Weights of a small transformer language model.
Size: 8 layers, width 192, MLP 768 tanh GELU, vocabulary 958, 3.85M parameters.
Architecture: LayerNorm before each block, learned positions, biases, tied embeddings, attention and MLP in parallel.
MLP neurons of a small language model. Each row is named by its layer, matrix (up: input weights) and neuron, and shows model dimensions 80-175. Each number is 500 + 50 x the weight over its row's rms, rounded and kept within 0 to 999. Numbers have three digits each.
After each neuron's rows, "fires on" lists the tokens most often at its 100 highest values on Wikipedia text that the model never trained on.

L2.up394:503409450411596552472566496537527554386448474522457525427416597407477554447470495461499521543550557484439453510440537559472513479526457419471529546518513529476545525457388538456546528533595490508484521575540495605516554477392548445560494548554516499443507532618481540411401555503468503483
fires on: "ach", "ll", " Bl", " by", ":", "ich"

L2.up420:523535519490526494508487575374440536432547519490539523524510479512540507481545467470510469484572591521529427572509486514525490547530467495491446478522466439524454566439540549428489532476459523449591473505489471568535538458394498535414334474544458555542554484469503568504453562529484500550
fires on: "outh", " per", ")\n", "ary", "ory"

L2.up200:459435600513409560589481565506516648570488506461463461606425580425457474474456456492450527542506489389480447525479443550569535513542575599485545443530511546495528507479531558384562522454445527494444442508476490455516611485500486550453471506542433540464460555466510590515604506516528460534
fires on: "ay"

L2.up263:532497560516520514529448480489477504473503516426463588427498585542454412478548484503473470553581397527531463573466485540380512486499519514524519529475500495392545353463553597495536515475532435485507503511545492556525478524428496431615463534631577545502454566434427443534513587557496571491
fires on: " st", "ing", ":", "ch", " by", "'s"

L2.up440:433540456403612451521435595519500427501443432526446463439586526531556534594576611558536498491438482528437471457452505449461491563469501495575445478508405472525473462501523557502505453454482492596504537433614461440428552544595567568432446428513577541446517575519482484492554505483473478518
fires on: "rib", "ra", "ok", "==", "ru", "az"

L2.up405:424598501398465479483524506450494493484603509495416503517520459530441476541499530488435520464521521531435521482487534510519558583550625499414538671599483478440611515463489475476539487422548418470410487455484581503435514618654398412580495527550412510538547497504528492480433444536430531576
fires on: " co", "tern", " ev", "ide", " season"

L2.up548:479399435496501495550482511540457521458456526446457500552456518486464487532521600488504427512494479535469545482488503406388539551584590515499467579509586527567546498493462602579520622513594486386479432480439445630415501576468435454506471537480515584553493486468496462470479616484523436490
fires on: "ol", "on", " Col"

L2.up374:511446498454489456521405526530478460492468449443391554419514494513492487563532497376459585577461527553563482495495584451532570524508566517542492488524494592457480485485539460387633537440573472480466523495502502470571486396578547487473512392542469466524526449489474475410461520473525493504
fires on: "it", "em", " loc", "ic"

L2.up622:546587609550496559541486468513571535464462537553441433458522556538415510467593466414558456468462519542494431459557577549528466556453555562519572459488588519450454448436478428557542478554611464376474440502528491533474470501461445484515523473472564488469535520450463528505417501434607551493
fires on: " "

L2.up72:524521588489519430575534498471466479513567453528529515497452495557456503529516428432534477528517528532464413518509518496465465482509489505535494476411530444495455531473514543495469581447616493562541476545397629575543524532506461504443495518525515538556548547475439463502447395541476573437
fires on: " w", " over", " time", " off", " ev", " b"

L2.up502:472436465441465566501616481614540560537475537433455478489415549477516541556598576427541523524475426562482455526536516507492457478423507511515490534479493500590500526589452561505452517492442539573442502478505545422517462544442515513448560565479432361436470471448492541466408605414575536577
fires on: "ber", "/", "==\n\n", "===\n\n", " sc", " Pl"

L2.up251:433594504514562436474471529527566467536369474480479510560467538457481462541592498531468466478587542571470480620494513483445568475466555495430560557500479478492591487544562565507448570481447581548407441511503558470471523495416556444564610514579565477520427550462482475534462503448471464513
fires on: " e", " E", ":", " an"

L2.up264:460525413477501466573525499416477532493508461503428477508465526571516540503596493496583520514505499456522446568492486558479586551541463519531502454536444491480481526473587484510571521436497472514479449568431466594539483446520486551447470490494544499505516592527514553502615511426559493456
fires on: " which", "av", "ies", "op", " U", "om"

L2.up402:550452415416510571502394519461416631472501467493538505479526524452526494528518431391466468539519578543558547497435467504530550512523487487383458494431548495564559479425550540455537471495463481444559459426554407518416502489473506542430464552508533632499522524547520544571495510547532573447
fires on: ")", "ily", "ever", " (", "ver", " the"

L2.up353:580524481574517527529557530459484547546379503466487478474425431608554497531561548442540455526479527561512441472418424500424536568498500495488535387509561524427581442527430584501577560464549495504575536480431544497503382436439387525486381477493482496505566456497519507450541546536508562412
fires on: " m", " |", ".", "le"

L2.up228:471519504470486477497451502520539548522526456494551485443514555521616502602481472453487436498524547611426509473538525425542524573644442466538487517567475529456478444558509508445441466447485480563563458507597482481454463529541566505610412486478565560470478497530461601511491541470440519524
fires on: "or", " att", "\n", "il", "ident"

L2.up310:614579556551471518462460611557445553524439560412506408507429462479459561483546566446495510542432454583402437502494443516422519557566446475523561482560468464519491525496491512457471506509508491471578529571576471554471405453517563458574442497454519514560516568436489469570492542464489508460
fires on: " is", " =\n\n", "'s", "'", " was", " an"

L2.up248:449394485445425510418498481471479493552560511458536396440395508514456535503491434515513481507493630548527495512440574593530494514542486558506430508534589596445507470502579491503433576457509459534599421508502494413470480440524438512397551538560579605548572487469537472457390425484591565504
fires on: "m", " years", " Cl", ":", " w"

L2.up575:493513564540495454399428572462430544517545428532512554510525489590577454467585519554547596466488468539436413566525556402511421475465494467496532456522425502445451495474485448538460451486511503577530582457557586538441372519532488470487513547512412489574519457608496521490534502504527428461
fires on: "$", " m", " r", " d", " g", "rom"

L2.up479:470498501481439476520426508415494528547429535594498552462569533515419529608574402379613486519523480580521485573533478442464492470550501536524536457545525570434517470483527507522602574478493423393530501461431490510483430492470418460488423545520562469528473531497461510435541461461569596541
fires on: "ed", " up", "ver", " time", "ound", "ot"

L2.up138:540581470428519448550392475479615566563433560437461491592562455535496563432401477433558434496492548445520455454467469541403555518479549479510496445589523486464592568599475608540547575465467523482520547494489437458506526452424421443574541426564473444526550544470574510541568480452497434539
fires on: "st"

L2.up437:547473529431555386517540525457465496568564511584581439599538529526573569443515508508480544527549375489497448444602529500460602548493500532467642503429558496536450484554512568540528458490534526474471475447516572585516545551439483503485406404494514530516586440516535450505467504545533547451
fires on: " he", " He"

L2.up192:446549551479496602550513570476526510460445474585425447526482422494502511500419372586452469523546508495502411627533491534501514504486464598566529484452586419508615575487490561495518519468539438392487459403503468432561544393494499472449539518483500592493556529506450491593537465458425449527
fires on: "ack", " with", "ue", "ain", "ade"

L2.up5:433545529563462502571505537512562478525532441561391491429525533489446503416606518424596510497498447501458506458507501499563415526456480488503459534452538441486529414445432548446415544496469523529498445568520533483490556507553502550594489509580503526531463581408524514481563546444478548499
fires on: "E", " E", "T", " T"

L2.up135:425467512467489484516476600484517459525583512541535443436529523460552407461568496486416507495493538573525476489497528452499483530447542447543574565582442540498434499515528453522536495569494445521401528497592517498520414483517490535521508534437492549504522539502602528479496481468551502533
fires on: "C", "T", "P", "W", "E", "F"

L2.up736:541512462552558537538432505469511455591565476450555560569523505480491491425427494413469508487405424647493526594492520513507499454527513430465514417593484473564500557470577536576504528505552523483507511576540446475500451534517441476656530416490469465547540578440496439469530519501424527450
fires on: "av", "as", " A"

L2.up475:509574526460514445535479516445619569544440569441451441441429560486494523501448451441518526535515473555494473467490487482445499590501488480566451554494553571470458430506498502500447497485535432448525561502525477457456433428447391465481484441575489557495516534576417578450424506452580451534
fires on: " st", "ast"

L2.up63:479545498444465417548670452496524414524467525474524500438525487550458410410501464516543515428476476536535457489578497532438452551489484574542458540596508532551570529487498535579436570631436556559473496483516397473501556508475498508596488564538572494492501517420507534498515555506467499637
fires on: " was", "is", " is", " film"

L2.up441:612477539541477494590476513518481522474522466471466461533448426570598486461573542476532555600510435475466439497525531369490527450544472538514478558451509545511497528512459451384495512448502460545461405534499593507448535566514546578427445425486543515476514364462511493518464546457572547475
fires on: "′", " from", "ied", " his", "ation", "own"

L2.up468:465557458534524409462477549558560430489469541492624536587553419450507464460555461460470513460485469477557501436557532460574532495569473471410589582461475505571480536531503531448529481386475566523448475523413463586394475545448481511532554514500524423531442456450556442439578594486406572492
fires on: " des", ".", " States", "-", ","

L2.up81:530559568523503384553487445427487498515492471536519431508471617453431545450569551438501474492485523561570515443464506467504509443452478588428636397588456548442522544493599543530532519448478618470450489516496605503469485456459501523527547403490415564547470525365443527537473603481488440500
fires on: "ity", "==\n", "ish", "==\n\n", "ist", ":"

L2.up404:603561591425539451512540575444520567430460530457502533549479413486570515564468494415553554577537507432484454362554464494456448521544566550560483447576450535557467539475447482389551435494464534461438525515486533395428559470482552476524472557515542460511517499517534487554480549456432532396
fires on: " New", " John", "st", "|"

L2.up164:505538466535517545510516551547510402550535409406474574553614495592501514520563518443492488518472504504511536512490490482496490563540560508484446535541420492513517543459566587480567544526496494515435506462494503439471487506515480487544507439577475555420470552413436496542507536516547549549
fires on: " c", "c"

L2.up117:586468568551498446471450530453432565476529507427388574534502474504496432536434572445490457464511511451471524480435510585481474452572493506503478538589503467517466478492500493504506535401518468557584470464533450556526474473562501504582430560522505487627439404508505531474482567446438486513
fires on: " or", " Col", " Or", "ey", " be", "ge"

L2.up183:538444567449416560510472474514484536498520481478438457432522523563561452529520533467544495513464512492549486497510506423477459520417528516486496517539583578534509446448580522415515507474540500459576540547512515504593565482495592431504493526459515483513509514613454489359495630461509514588
fires on: " ro", " col", " Bl", " cl"

L2.up742:511494570599452466522437393484566489513475481532532419528552614504455437577473526449625499533511476502482506483499531518494589496494586499502535485494486572433505462565456408570522535567513555429505495507495529408447453481489473469505536487554547476480504496434461622433526378516464427495
fires on: " ab", " ", " En", "ab", " b"

L2.up242:509487568535493475483474574470468440522435477480521536514516375492524553431642584518497500567558492513572432473464522339481596476386490463403532479461430437572456466521460511509486512502396472500492479468560487517521403355531496514484505537459520519494542538513493448456543486452514539443
fires on: "6", "enc", "ree", "ac", "anc"

L2.up288:566613521573457544513403465546492499458471552448483544404515541526603423483556557490507471441414455669419505500519453430503493472405448501460574547502543549516536511547578574555479566486441519471526484474475547475559524506503568506535523558519453452508529573396436471496478570432433521481
fires on: "ag", "irect", "ang", "du", " J", "ap"

L2.up570:536460452471576548567524536456498474492590432367383558517453432549569500486504513442485534484495448540514474541451518490546556561496478448543539544528523548539576543493494430568470429462473508439515508544569457450521474495442451517504562465522565517486517542541520454486473466506481549563
fires on: " con", "ul"

L2.up51:562459542487587461485471539468512509512568497478514442509456439516452565547508598484483612495485531454559488486431477457560569448494476449495467535412396558402531434500499471458530361452462490541430449521511522538490577590610488556574529561506547425496522500548541539384523539508480585531
fires on: " J", " US", "A", "ublic", " University"

L2.up619:490439568571430469593469587456514394537451492488537425588470514476515496473550555490602553504491514532468485525599549547462536463555513520538514451565473550530409521485498529506453558398508478472545513513416479550499541515441510467417436466481434494546511376490415517547458532499527583448
fires on: "us", " by", "-", "ite", "\n\n", "i"

L2.up412:527501487467533500480411553542446494476497503433452423531473545533463455559518415480521557529557509523506538575434543586493494501482542522548422462516527462433499577431534515544493548561519459528443447551494600521526521399506486491568459451471506477485516519479390547549495459469559542604
fires on: " up", " over", " re", "\n", " rec"

L2.up90:510474487489569433509504431473486566591610649486471438538382499600488548557529494508551447502559511475464450476504595599468476441580495471533528478521492474564499461480589521532465525403445522522517501541524510574429441548512471451470495514441480572565477598421421521604495514442564554507
fires on: "oc", "|\n", "′", " rele"

L2.up173:451530518486545519408571595435585571523494431468498555494511412532545426499543620571455492527551513611537461472566476509484479516506570525455494535527478463618578398483457551444529536462431517475462459473495521500416471485531404463595492486422509471567504575460577408610504595554439523568
fires on: "ron", "c", "ot", " in", " f", "on"

L2.up95:502564622458482527500491505482437513581444428549580470494416492503438416432505501476454481445490509533508512466522541491473462477552550507547521542577496482498517460484560572544492470460456573629481515440544492635490526463511496529520531506442514517583557494485465520461505554391517471494
fires on: "ard", "ton", "iam", "ames", " United", "ific"

L2.up185:550502475435427442516580439508529478531523537397417432514512474617451522560541506454476432461503514601556461514547598522473544504527485483521464559396476416525505477468557608505530452464544527466511501516550450587534413531491424429505483480429547593537575501450473467561455527466501514531
fires on: "oc", " cons", " sc"

L2.up604:545478534505528497505555442443413570409479502531393475490470425475345525515611395437503452546580532517477324521472471484466543530491530536509502508491469540535557486469579486480536580490463464536543463476525468411591536465462518526431530477583554505437427528546523560482434527423537421478
fires on: "ity", "al", "ot", "es", "y", "ay"

L2.up488:543493543454405460548532507453517522581482523469546547451533483539512431436506538379518430485458461507427493571530396590528410619459557550532591494556452462471460563540469535453407508458500511469497509516443519504423492437491548468464434507531500457525518488604545549539461548539483460467
fires on: "el", "own", " (", "ack", "ear"

L2.up291:502589486544555439540457545500444485442549415463513512463538557539511454505472484444515466541534484518514562461574505485530519496508524497497502549556412420554525453453446558465545496515433548496451510512527480505530591450543442538523502535536561507395516413608568558525416571472499444505
fires on: " re", "ru", " Re"

L2.up683:472402522514488562523471519491484619435386513459497501580491459476568551446482501608477535565547385558466487565504547457513550509556449451476501572571459428581586568454415433530489561508514498510446422437470503550427530595448531421559648502483555467510553442476446475548570507468488530547
fires on: "ul", "ate", "rom", "ual"

L2.up28:416543579527403502477495529503494473495515486483536415484466473474424531486575446546483475396434540507432442521483437498481565497513457416516569480574421410605549536486453570490617539486442424594473565467473468587485563502586464457534565517427460552451551497470429456486560514568533513446
fires on: "ard", "up", " Pro"

L2.up292:436482516519574531503598397503485542471446407458449513530462491533491552494513440476497554506554544506534407500517470458424522538468576546504481521552406516415524566472433516501455500493493553475415503471502586562437480506471409556516469543379413565552417458519544527538454512509455548471
fires on: " m", " pl", "on", "E", "ia", " re"

L2.up327:454544486595494440491577433505490502497547518446539520509495406455536431443493536530523535484491436515401583490531515489459518462444476446528634558519517506515589539538418580519519479544477493435499577525507471537536482483464524591637547542509525494573516494440436476549465491480468541587
fires on: " by", "tern", " on", " al", " is", " n"

L2.up705:556532508477494562586409513423495477494514521576424425518496533484517515411452366452503449491449481464542504551561469516520501505544496533539564557489550552559483546468555527484479455455474506475556510527420452467435563429527561507505595506377523580536490564486461494459465516512476428484
fires on: "=", "The", "oth", " The"

L2.up214:387498544513513470449564418433528560457502465494454470436575449445497507445528509530411515518484455613521508569504507551455488482543513519478493510615351554514471440528492490400466590431463555499541496472548454466457567521515442543469573552470480547478425432565509522455536548557535583469
fires on: "inal", " pl", "ound", " first", " f", " m"

L2.up119:535523562440455538500487484556502478532532528486520518450421496511524614495561591477514541558436496506508421513488560583397451425418473442635482475566500521579435508520436404460531464507494591483476454453537432562562432452403509483482543554543545530486618478542470463449489488462504450606
fires on: " bec", " ab", " =\n\n", " is"

L2.up231:515519539476536532435512540462432536511521611348489486503406444515498504487540519470430509564498476498510511402432483451635670484539575481441480528485484533423514458423531502460575481576503504413505512442480579465449514515495519509529453459461439521445550576472443510512506516465480488437
fires on: "ch", "ul", "r", "ary", ".", "\n"

L2.up163:505503490454561475521467586518486467454457625475445437401581457498472450563590510495474516443545444439476521441515541524583496623525529570448568482438509503514568486463498536523529409463533524465493495516445445515522560393444451510533582445461502543419558528527574467459498524495495609559
fires on: " de", "-", ",", " (", " serv", "ear"

L2.up504:532502590491447495530478459522500480547613494556494504458537523539464432530519539454518498542538429505402418438412524442455511438441452549461395533557486487559495485537570458549538458512509452567455503525482535494497541514531457473417507440583523474513535423584492402411544476462444457469
fires on: " was", " bec", " would", "\"", " were", "ames"

L2.up588:564505462541555475480568530475439538431395513498486405484498413444527528551625562500494561500509482553507421480479538434555483468535486451493552583495369535553581489531406517442571432492517460450520500441469532547464477497419506585515474543457532541487445565474531441462558587449516551535
fires on: " pol", "che", " de", "ro", " ro"

L2.up668:544547577536482523475562507511532524486476456437427474526397522532516473472526536462561505523470507506487432519587530555535552560570536494471529625491544487507549549513459494483439495477469532547468496505511445593485540498566449504520568545476476562437510567444467361607485497502392563511
fires on: " by", "or", "ass", "an"

L2.up383:509437501570554581462466536463566526551545514472365439548462492472491561485437625515481584477492557512483467469551538487529509559617524507552466545459476437553492522493412556502446473570508547530523407483477537533444443509430522474568468479537418488396496491443527411506492538507443561453
fires on: " O", " John", " at"

L2.up540:418528477510546524526524541469513536446505333497568526558430561491467509461574489458550541509502508663464491524567569567435464411499544533563546442439473495501472462521564470463418552439435537501446542447552394516557563447438422534549532602544477534437470495530514505440485482578429450541
fires on: " w", "ach", "ames", "ame", "ch", " m"

L2.up379:452505560422513403515553474447411503530470512515504449536470431518478459463489554490516549501528449556539426489437440438557519525583587524481488505526547440580516416523535445487545552454600501518520532407556520524561519546476400504507445432535490560501539503565458426514573579492415492397
fires on: " ", "ons", "p", " cons", " and"

L2.up650:495496490490458579522406528480437480545560491471561461477492417518579499528434539470388556588525454484574454551535493446538505524405459524498471523556445517556470503545557425425493472470473476359549594480461556472483462395526453560465577402498445455508572566469441562595548449439456538514
fires on: " dis", " re", " sup", " con", " res", " com"

L2.up215:576499588515504465487411581472511454428506453598540520498530418476519493465523454467488466467424508459403489490566499467526547533588510493499454483592457511505524475554451523542387500454447546532498445476530479523491475491534599568569430522548524450602471536605599527534463586524358551487
fires on: "uc", " under", " Mar", " Fran", "ric"

L2.up203:547537551587456532513535554565502500433365478424549395414511439522495535492578475508511517537455462600482439467470534567514564397483551419488557459447580527465514350472520495438469469487474469545567452444517425483544446574530452484517525525462511463491468528538478545487537484463490375554
fires on: " ", "ond"

L2.up112:517449589488593478483480510429472517500533437440498459488529543467475480423345398467467565561447569513554524533370442435528490555465484536541474529553503450574558450444464500482581412504572488564560462484539498503486586505542527563402416490520527503529497479462462575450552561557384530445
fires on: ",", " years", " year", "ile"

L2.up530:572414463504399448467442477483516422477541453546565556490556531462485486501544528463504493439542565549489434509571484477491562512454430526421509525499559516509487417473592502512588479345443446533492607478569493492524535461487510529544393614535492513523465538483585615442469563471512507519
fires on: " m", " M"

L2.up358:558485614524468508516465497400587501478470564451562511478497523551504492401542403444515442446508559557502493386514454538439430518508424484502487400461511513449490477544491451540390543516518578461432614452526398425431496492473363484557460548512494592547484513566564584469566549496528449464
fires on: "st", "ber", "ch", "s", "ory", "ap"

L2.up180:529506445513404615441475575494534494506455416501552453548447417517357518447464479484458499439538533528509487487556477510505505494423443546452509620478492416464521519503431482508409530473450513472507453551497466505470461508538481481491439504552481423512552564427516579613560494543536491559
fires on: "9", " in", " ", " d"

L2.up100:504547596502551517491448510472486526497577537485438529549587467537410599476465414400441580525461526447570479501466557488538442455464521469506426528531501522462511474523466381505508505504461429462599506498528516451468455439502505504502504461491450485431566466561461491437515493543443471532
fires on: "ge", "old", " a", "ter"

L2.up758:515556514440454481598497490523495493523532502505535450455500499534559564468458549461563515469548526490544470468528504469545485501499492515491565517479506540504552450435512447439495560385524447456511494509463487471519510487592537438433465538503416503609436548486536487545525421509471641567
fires on: " b", " ro"

L2.up349:503494497433455470535548547449516424523482468619522577443521580459620513523399490470518476490585485556497409634505585487433477612497482496559579571572498526502486530533476570485478537508486487513493589427552493436459479417451522584544465446485457558471493476410426442544451513444608539499
fires on: " a", " c", "op", "il", " C", "or"

L2.up670:498560486524445528445518548466538554471475535479569481538378490463495585577502510585471605614491480483490508484419448449519502377501506498471474413604456500429510530506413519383492425499448486507552465527558548457516509542478495524453497545424486426560500517478463487515587542454448531530
fires on: "n", " T", "N", " /", "ublic", "G"

L2.up306:577503519450461462540590491504444524519462546536534496452484464456490600471624475472576468465462629486511471448566560446516500435490480445466508515519443569434488459475476520464463481424497500446395416459495567488475550510443499560610392560560460549517577532522518501600495472593569488495
fires on: "is", " dis", "ince", "a", " ro"

L2.up324:436463433541469417499555502547514524540596425483390508501492523518415471515520538507508479578453439502487474509509472435565427534596456470552535509499571485452476530474408462433595552457518478582559455512549474525411523466504467467531493482459466526573381519454513459487452482471532490441
fires on: "em"

L2.up335:521499515504503417466492503423483551599487367451563473466513507501436479456528548473498559485469510535485509541491548500460485554442483549479647507535521598489423540553433427529389535419489486556434528397493457574493462453497459518454552507500510404525446524528551438512483531522472530479
fires on: "an", "areer", "he", "le"

L2.up316:514501494444577497483572530591515515487522526510506496602489518458543466553505561556542506478424485520479541453482526560474486470528613448558510568454472430581489463489522540494498457509512506543472465561585594481436468487522412510471483419444472568560571544493536602542436474530467512442
fires on: "|\n", " comp", "eng", "^", "rib", "=="

L2.up249:487538459440529463520527580450401511461545477493496477499486394584556530424524525564442535479553467568579471583574448493423510506528535490605492494536327469567502486532554576517485370425493515474496452448502511483460615443469497532454482567453513533451577538505540569512440573489463519492
fires on: " re", " res", " rec", " co", " sc"

L2.up208:500544484500507490564581454433539522492465513570479507468635530532490467448495444443534533522491522513481467494479540491536562619504531494409544397466613581556485438538533532492448549518478532452464536459536392415575475413516444440475497474504567578514486366465497539459536551494541450552
fires on: ";", " it", "ens", " had", " ab", " c"

L2.up605:597527553576472453489478494451499408541460463518444525476469428596569478516633588405545467445539578503428483543505502486420436600487507461526593456513392500510475522534501502461445542483560503449545504548475451611458496488482483582532368568526512514463455503513570508443499499523526535417
fires on: "\"", " at", " (", "'s", " The"

L2.up554:591519461594508488547409572439550488463482487504456453611505482428434488530511527500525530544482492516600535474458495518547502429465502539488463571397456437487632490481596483529516575401507527559532442505466468436471467463536451517487443444544494480615521566480502525519493458535548508505
fires on: " R", "R", "P", " during"

L2.up563:512454558503491450417505432549508396462477594491504503542568512455490537425521422551425582494492496636540520493525509485544527412499497446487496481537520531580485512600518502464572472581588437486481516505530436562478501512416441511564500501544550501544537524439459464598596506505504587535
fires on: " cons", " sup", "up", "ons"

L2.up147:421483566467533598537522510488427476503561538399416487514510567492534428487503475488453474457530572512450436571365525387524524562585462385506515481479453426576535474538475495458522522517495497480461500515459560532499542522503491536570619427583537510445487575416492506505526538534412623548
fires on: " con", " ind", " Con", " o", " s", " Ind"

L2.up171:445530572531457498460399494418492565541450512464492491464563583435469490577393497554449545569533481558525453584405509479494509506540525480561526547522517561449474474469488595492526521472526442618470551529547559509504509464479422480407564477514607461471581550426489556524514580480389526523
fires on: "-", "if", "ine", " of", "0", "om"

L2.up730:576470532473564467522446560502484469551506490452522538602549463536378489428531436375463491499446519584562448452490483461428597507575554502513414480586523488481514496548462426488554401434501479381483566467547372499517534464481528620517525559525477502448531552616517415498537516519552636423
fires on: ")", " John"

L2.up170:496565573589563545406526488457474591445482486538504528517499405470503528619447509502424519545489484479454460496423497478385597542577447465449529399498503497527489468564410558460519476566517546610562458524554512512481486471490544490558495567508564425521504465415421494460518530503431545519
fires on: "if"

L2.up59:403532511491531492457564531500558480500489418584525514594479480454568536510521539456383496492532397417453558458494539449549554577578504495490522586538418427452534521429395569497507559512509531518432501441495525474466505435512496446591507548560484570521455480410415495533488550484448496434
fires on: " E", " e"

L2.up207:589452473506504506486510480459547442520495465471515499485519484496372492428454466448532566484408601436573493593443610434444492456484529474531506568493487580450535476493461505476443426511469565438509431496482494466519491491546500483484447639548493483488536585500559548515510481641498495530
fires on: " after", "fter", "ince", "a", " during", " J"

L2.up494:583432417470497476461526519438453483439572530561522399576521561440450472546434510520559470489447496580463521603443528425507556542511519481466476573461448529403458512528577563510432533523591538464519490423536560566509550491439514547503564529528488479539474507534471556550477503583510486523
fires on: " f", " up"

L2.up348:503465488424515463559505489533502540419552469483477491472544479476508510493496486507447430551467439604541407497604524459395549692454496476445509536517459527526581419569527525575451454446485531498439494485520523565452514471474441453479512464502588492519513521584445506439475567482570567431
fires on: " and", ",", " which", " who", " he", " wh"

L2.up734:480560493580465563459478447416514475592503477574424490495563550457508515583514497528477554537483445495486488551537544385399519493399487530466478532542535558590566499544503535355439435435536450507492479491518535547457534551544496462504462441554528558490475635519528534541494515493459388559
fires on: " T"

L2.up133:473446515472534412474537536446540501597485512438437528527502433512488478435443521505493493468435545515450436526478521472472422442544527378543534458552458476545588453582355468501446518458539509583569517468568477629436441482537544495587435511569496521511421544497407522605551481563445502588
fires on: " se", " m", " r", " n", " p"

L2.up689:460514548458459532522467518484534469473472495613478533484557475519545498489432513366522509512504519533517455548469481482506469536467527454419477480429509460589472555552548584533539396522522523475530555490424492411493462396426462510401495559533560488457559509515544481493484435440469392495
fires on: " cont", " En", " United", "+"

L2.up341:591468539609461524404525557574460520492500440480509521493481491510449556422467498366566540469511515531450472453512565526495579498533486517468447436440522463502488395460498583572520562447471501487542501498521506545515524435518406518479456432581537488424512553452420531482494481396525409536
fires on: " c", "00", " "

L2.up417:499465541521430535548593593502533489495493481451513438552589617462428415490527454499405492521492482469517560560560563554476497485565539501509536544427426501498524450565446527448542485501504476457475517535442477567446416536517457428460517483479518509484472552390434459485456474602505472636
fires on: "ard", "ev", " with", " V", " sc", " cont"